From a checkpoint of a small transformer trained on Wikipedia.
Architecture: RMSNorm before each block, rotary positions, no biases in attention or MLP, untied embeddings.
MLP neurons of a small language model. Each row is named by its layer, matrix (up: input weights; down: output weights) and neuron, and shows model dimensions 64-319. Each number is 500 + 50 x the weight over its row's rms, rounded and kept within 0 to 999. Numbers have three digits each.
Before each neuron's rows, "fires on" lists the tokens most often at its 100 highest values on Wikipedia text that the model never trained on.

fires on: ".", " Don", " —;", " Ron"
L10.up595:525459549419443459485561480443500580559522528414502556517434514614476491533482407546492509407498516424507521439510427499524537519522442483480432589420509469450437450486448510444513512536474491532439494561505584486402559505536550458566592495436505514579448468532487454491516487525560434538390488540514495542573533517502595486541501446420558572573443545576499448504488448566491475481533489520545445455535519498540512466488461565495555553533526535507491491541497477485560532496533529473504468508455436586470454520489404438491555444530515601493542477569503502527363416540490502542407411578518528471604503504468458519438579505519561530405558513479513481467453540490438590474543512448455492527477519509553519447586445454558506457519441517584578570513480488452473546485476409
L10.down595:457519469458553513536474476496562510525591513395542470494487580565514438559562512612491541550520510479394511456545538510456498474465482504461496412521468467587493458269473549567478461528489486514440558378480467444527427453556479530452519374493561493485507558481526544502462516464537458470465379434556566493474533473365567510544527515492570467482427457470477565517457562517561540509476466519509516479551569510414489487468455650514461502624470476559492482497436543444502484493483485462524444511554483412505586491453463466494478524460565449505511475458544476520524415456478524536484578537408433519441553498503513504475455542508470395498477504531501529368370476485538495410503540513447472661506516527504504531477427521460514481574582461514462431581439536527499537629378547

fires on: "."
L10.up1674:456484520419493436546553490445520469489565546480436548574493543457535450488486547410617528449492493551489451390452496465531493630447558560527458538456551561468497492464575546404514483524506528467487569479464559471529494571454519481469577517550440475537565564540534513444557587457489542453414510496520500451494536391509410467488433405534559541474462468448437491473552443514608529470471524501418456559545507453455463475467434546526505498476576498529458471491544541564433509583480563478529556529510492611506535538518440474450533447510585537524451446505523463560454446477458526449551497538506488425398459436483544561463464485534502446433526516495512498395445465503458528584534541477473485451415497466490595605548508516482496371456488488435496563442526513472574473463517493
L10.down1674:504466459546508540515491530484494579446554507464459431462569503558506491494473497497405431492526506525401370511526576546573493470451569508514532355535488478480488521392513528542548559483434421503534591412506527520536442495511387518491432452496551588551460458564414539416521579393382546525470539413537461399524598545480361576485579499592457497431430535482585435535543529506547557500473450448436482440543537491479541463506469511543504518474467509425476426445514500466436426491476537429523541458503490471485568531437542533478425493565492477535519560562487526530509504504522424428490512426526395482477514528495538455453426430517484496544448438424537606467479531476520565521495518487506459574459478491535468557420590441516480581476568438496530503495521498477453543466502375

fires on: " |", ";", "-", " (", " U", "\n"
L10.up4573:459491502561483486498470455424463476443537516492551485484531520523552477557477517501538516477446517482484563456436583452479524445458523482497505446510493419423519589453564513430483534470532473466516465583588619528487466523468522606545458491481543524479511547500439592598514514510532571455587543516543512406499574439483463487477506522462494451410455539541523513516449481471522437500408602580455545524500531492508545527601482560539536560513500547540391512586486449423549520513503525508486535586492498546502531489457443461437498459487538466496513505411580496425589495401421413447424516526509453471473414443524460539481483489452558549451477433464606530520413413580509534462492519513484572423468490517512536555467588481563503491464525502528491359508431490517484462499503516
L10.down4573:444481516534567514451569531520519441578482453601468504518538544457477460406476566515494411492507459491559504484439498417504414531552537603599522469515522561577530517291472495442466447498528410554514509576496499544348488432524463487508513436604551403491518430454461448546491487563446570452467558447539432474457494523492460483482471578513483509610566476505585517482483508491556483531527509415542504422486602551476580482595499613368491499437406488489463467517532412558491500538504418541508514484544516513549483584588471534491553502425460451520420487514486518501461492509465560424514592548488492546486497374531498467561480450532462538388543565516572442561478524512493472472427595506530597606446556498449500583480484497427644488569571511507462406468493596422343487464317444

fires on: "-", ",", " by", " |", " and", " ITA"
L10.up1315:491439550461374524475503487439488520474478618522468570460635428576505464439479523501515483497468520438513463467558457497519549445501535443481552543506555519492527520492536552502570453525461560560544493594546559510487569504509470569518464526561556470397517441462485513547463554533458537485589517477536474582545539477501529531572433468473572495393510477608531597508477484536537559551487607511505491501460531537462493453603599543573458577492454445516423420597537567463496424515596484427510460513443435549474503475471498533505558527449554508494564458529420500482453474466597378516460498511426480473385448485522508528441468554522493452573605481493469491454444430522564523478614511525487538570465490514481487462440605504556590384477513558523460484456461365521528461566503515
L10.down1315:505443543453476509473512516596534479564522505498495545473495444442551535528482485546528539443521505495563419490470399516591522410543453564521523440466421461442507532331399502524434452523503407404600541477558427460485526473523638446485554459535604499466510455540535506535532551518430434494444626451501504470487432416542520491527495494499434499584540530489616424473499566543483543556523590514502448419513522448531543495496481607458520533495431380523440572487485445545490500478520465493497502505492519498520549473573467504519481468423476467613552454573497561510493514396471550550510513466556420459423477473508534412444553440580552445502474546583490431513426491527410571523459549392494430610509483492435527437471476553477529531599456553564528459515538515527465522454396471

fires on: " G", " g", "-", " |", "G", " basketball"
L10.up3253:519534556522493420491523491375557494565545471500467523514482521452502553556409514450615474410443594506513348426502540523448553425543497459480613517510559586420502506475532448501557504473505501487560488522500532485408542500515561432443470538616534481434491459520499501526425546433489560434506444484559479402489595497520350498487539483472488524529459493471523545476494546463465470570510534441439469554511445522456513396495531496594502450585444402459449580546434484435500551458481535439438569446457424485441520550533469559444513398510489522427494474536504479531517488476478455544449465534578420451573464520413480449398484517527538526458537442594480477454495445505533478530469496467490482491487464526504601542551426493461484551524448551530438502491453473456626524505534561
L10.down3253:472511567522495512508493439411505486527516428425563452446415456484382479375481487364495436554391405558507611497575477455492571532489533544503506528519433436560482491556477514530454481549509375449520487461506421407489507438603429539523506457501555626510552460504527435385583571565486562476488581611493487552530465517516593443507526495495465443516460482492601529529408482437524522569458466525482579449480478498507497526503487540531562525408496593556546441499428467484463577484476488431566432550578527473581577542498408572539435488504547582492496465531436481480410466541581481457554426470494468519552536518480550461499486444357470570527446571552462473435445601514477501549472560503401527477528478364444395539475545589493555599497422482505508449387502600496404453467559474

fires on: "-", " on", " un", " Un", " off", " re"
L10.up3102:484520543511511467522409490504496490560459557554486546546519405617567509488527525486475557458477449436490525515527504551499568579470444434521429542563518542566441535462448521487520497476470498539480487489551450529436539478490512556543519432554395525452441429557519543521567374478458494453527478515468472406499474533571408509413425493473602572536560478547456428487487504544475551533576495557414470499510445593470462457403549538549560465526543504575525508504488480503545501532547508566526445545516517510500574578504445506613406416437527444441507456531448535457526508547366515524408507479601416546521508517506400518506469452515447552443521533528520542467493447444509404563556592546545436520452493542536466496472443479518532449566449489539476456461439543475542507424464509
L10.down3102:559531435484505511545434549521463478543567474507452540520519464498474522437555513444547463473536514427400555491567464449554574529486490480439557422485498476529401475479551459442507495476521550519528492556486483508447447529473583529497586479615527565493479499488478455473519461455509402420628469606420495477487494530506525576441402537610519527512469517536548484466451500483543573472531498446515443450556562529497519505585433400546609500495502583416431471485509522483499495505481489474514505536493551534478552477442519527489425564560518553466506358507477424463490501465416523525446457581510498508416509457516520525501500490583561470444489571593523568602512466468452579483543442539452478473592464597515409479537514457452428554484438498509575515439461543482522545540599614

fires on: " as", " such", " were", " became", " been", " be"
L10.up3259:483533484542560475538536516534471447464497435522526368517562322547467505416463512532454527496538557437506514478490507407496444415425482438471495533513477471394460493555517555449425555416464566524470498465492489472364531500598465467588443544580499562462511411538494443537525415546446464480507540527524484557442496506520505476430474528535488474462485474523549550546516553500467495396497490537549526577568481482545529565520480520467543508527425436572515574484482537451506547541486466499468512493459483478594541524424437503450550525530470527413528464495419461587464397434399527453588554521560556580539597552510595385520450500618490547503624496503456569482445474515492516512451576485567439424470503603520504557510496612416534467472434563548541473562594432425511522491461414
L10.down3259:599458503633570411557560474494486472551484553585387555489507544553442475503586533525544514490489511486431533532484520503570463513450423476540526582455422437609494448522529462499537568466454414462452513468552478506469480434543539472482544485465460417537439525480558526493483447431544387587455457536533551419541487542527452518470480454530568457532496498493486423501522540501497386513496498497460475411550552512509427502475494494507461493431501462445565487409497475487501558537480484552508452525497444563494415544487592519465534559459541497480515537486534491467478492468447542455496459527604464509498477529372503535533491515464495417486499573401533511483489435515531443539456495517536467617569550440578529537513474491525617464543481496486470558454533518566541453577477459

fires on: "-", "b", " un", " k", " h", " and"
L10.up3783:480412609459443531533462518510470535526503483485489511532570462497496387546379502455444578476484479447525488448500534503542477576496520472405455552606493580523417477519526571546371487542491508480483627446458517538522445437556499515589466459478544408506613433442576541462524527456509503459477559472495438443445567577430493480453487432615509518542600484484502472461482569534418555513459569594537502589500545503456518485452451511499449509496477518540487530477570502484519474446581431512519461543551428458536504496499523499495448466401451573537532541493570465490544521466504510505467458459533403573453562595468575462532416436569491513482477487518490536485392567506536463455492555530536504475599430533489461588476560558441505544487502461415491528491567478548543409481427514
L10.down3783:382516502545594511462500364519374446455482455560569503454461464488474440517498401454564502377520517496503527471445529512476575542431546477474458473467485547411436518495474464502428508525526474440469464485499430457497480607498587496524488526612501505419475502552485522449485471561487466460511530514410516466468529542499494558566447615431491545485551433491513475478440465513532572502545456469562463502476531430433519470502480641569516418477457502518501484459477526516572468584505536553418528435514436591474528443435540452480579481509349471520464429497618472537464475511551515504486442522413511540548394478545455535555473465373508516415592432489518559544439428474469571506411411394506582440502405474477459514522474556516446503494462472591452541408530523515511522442547447

fires on: "',", ":", " i", ".", " |", "us"
L10.up3224:547415542456518550494526508497544530519573468524388579482524479424545491537459460562571558508591548591424414462540464438504609591470540391504500549536495555454498561485507553413416469595443499441440489593485495500489510516517463469491537539481493497529507591506400512508461597445463551392540589536451485525495547502524584409441569485564430483463432505551477459461584525446579572469460574517537480475567502499457476527429479578561417552514494451575475537439548528523492464461598556464514533529484515531534485591465543455518487516592533434603565472550519385465546556400482424494546574473516519512551518506515483571452489393471592401566481493567525550578503501510409532430460365465550478486462554461474535501442439565556512452550448474432461452542448493454457568514579519
L10.down3224:567495520536480546487524520445497495478560521506537490476504527456388497467453493510485446508539460493518446479506527517415470483566516562451495489570519444406550475269501509560462465516450529519495485449531501528529488485521556559486491469438528492534478467503490492513488528485529545487503474549569472411510484486482498542439434498468476586428345491387481477491449536479487513467530500411517545503489489534479439502512499492515567496476544480485507489537507511496437543512424482494432505532468447506472494544528480471523513519425477531529519494510537572437578478549516543539480487429482506575494480561494460471443522462445433626487487518475511516445436510462473551587567484518507519719455558486492489493489496467498463536519483517420496494487525543564455506509472526

fires on: " |", " (", " round", "-", " Games"
L10.up1986:392496556482557440467435524353456504488541546500457532443444542510431452556428543596577458424482486410564545464526519517503417544522523433431439454438571522437476447483509462512575595534580532457475402473551475539432560555499467554557522464500447442459530486490454480434567504409498495450568453461497514535506524425449582566508469429503493551480494465443470535514573527465515474467544515513533486516502416441506458473522435507592498548473481480441514400476505468608525496458505450568430578553536455481525601478417476432485472453580602423481508534525534432511449558427502452391446454455555533408461515532481538454420499543539587439507509493525570556534451424571459521556462562535434473476478463505526545575530502536476444450554511500559490511520535573412448453525471517
L10.down1986:508451517475494578473505558520596545418502481536506542519519473526491461537556537437361396496527401403498545547428559428418493539477424550491450583517526562566475520567479509439543478546530517511562523487443513466488486455558470593453500470508477521514530525509464490468434511541416598447546614640496424561514564516481511491506522484579485519447518496400506521517437445448544527400548454450351416491476481537468498456420535509505525458504447494523580517566506401480494537497496445517394515483506609497472517488441424469533456481522489409552399456544565428492514528443522523475480493499462518443475489500507505439557531437529509470476572515535502479467487492554467535523462482553543569550446494538570488494459527545456603585452505542507508444522544485579490457603518451

fires on: " \"", " (", "'", "-", " dis", " s"
L10.up2080:595397555504449460477539509540439430530492467542458474459571498453506465463500599499489516476446475463581537543428516486562565372509454384388474588476540459495512554422396506524552598534509510612570579502476600472470482519593564535442514522532361506476503487587400510511459451586439507455497527537479488515475457495456441420465531500549444506540461578428446485447547395454592571514446401562465590491543445528468510525572483525533528414470377552520472497497551583476507518436444492527479468544489515497464490576524481494438538546507495541412483507466451473491437382518558457458473427494500494483505506450524593537515493421554453479490503625479472587520498514490541588457555485586505506382493485531523539479447507506466494548454513441540441513505522500531559452561447522
L10.down2080:571546513569450509516508403501429549448545473445488490384489465497468445500397440509458503475534417518357498437531488482465487600456496400380528498520395491494484493509416446539497496565476538518473526513522480446507467560521484500506462482466549557458512516455510553481494472486511496528516385478533556489551511525438547554492475487555459413485447490527532487505443539573483564425455443508502557475521428483505513478543543525484516567516609561494466538544480434529494473483543497462487438483516595506459495557460504542461538484527427606462490445468504522531482468466479492465552403514539511533540487553495527483464473497529447508506481434551514505528489485476417544533381530496449465340475485438535497521475498483521468498502491535592501511420480515509492394444477479

fires on: " (", " \"", " attempt", " them"
L10.up3204:491504563509457488484491559452532489469478467577470570600500425513596513510553482561483430481496576528441511527467411605441503492529490561430588557447529403449385512465442478500528591550571483512560608539452513524538528479491444502511477497494446470468495580582409472460522464527450505562520564464492520475503474475454456536411568487474481499467538489466501580457480461461526560565467477503518553498459527595436498545499503488468574478563512586521512543503528461583520545500488367440448493452499469487510488422491449532434478478516558468545476578451504480458411450541481513501603453475544504448550495520464463523540498506510578479432483485462583587549426403542506565442539506478508629430525478519528444530588548515552511520507524558536525495491552486487481538429495419
L10.down3204:385479484484507433519545542576503509530565535441445468494420570451547512486562494535444390471522500555561520455484516494598566519623436459419535432458568468534375418571522523597562564522459491500533597442417435484541501499500469473527557436489475502538520518424528520554419467533517548564508521502496506508471540483521493478574461522524527501629527495514471503556528477453447513573474547529450545496533520504520517418546511478427507460484455447528486489486536431569473548473487503523499465474547466441528504502528465537477452517477578418471507575453445457493438448580532482520551515535506466536484474489486559520488480388524467460483486398475451457560577465580489499494548549491475472322560503530483496542510479486528445478535554507560475536511496510467455470511574513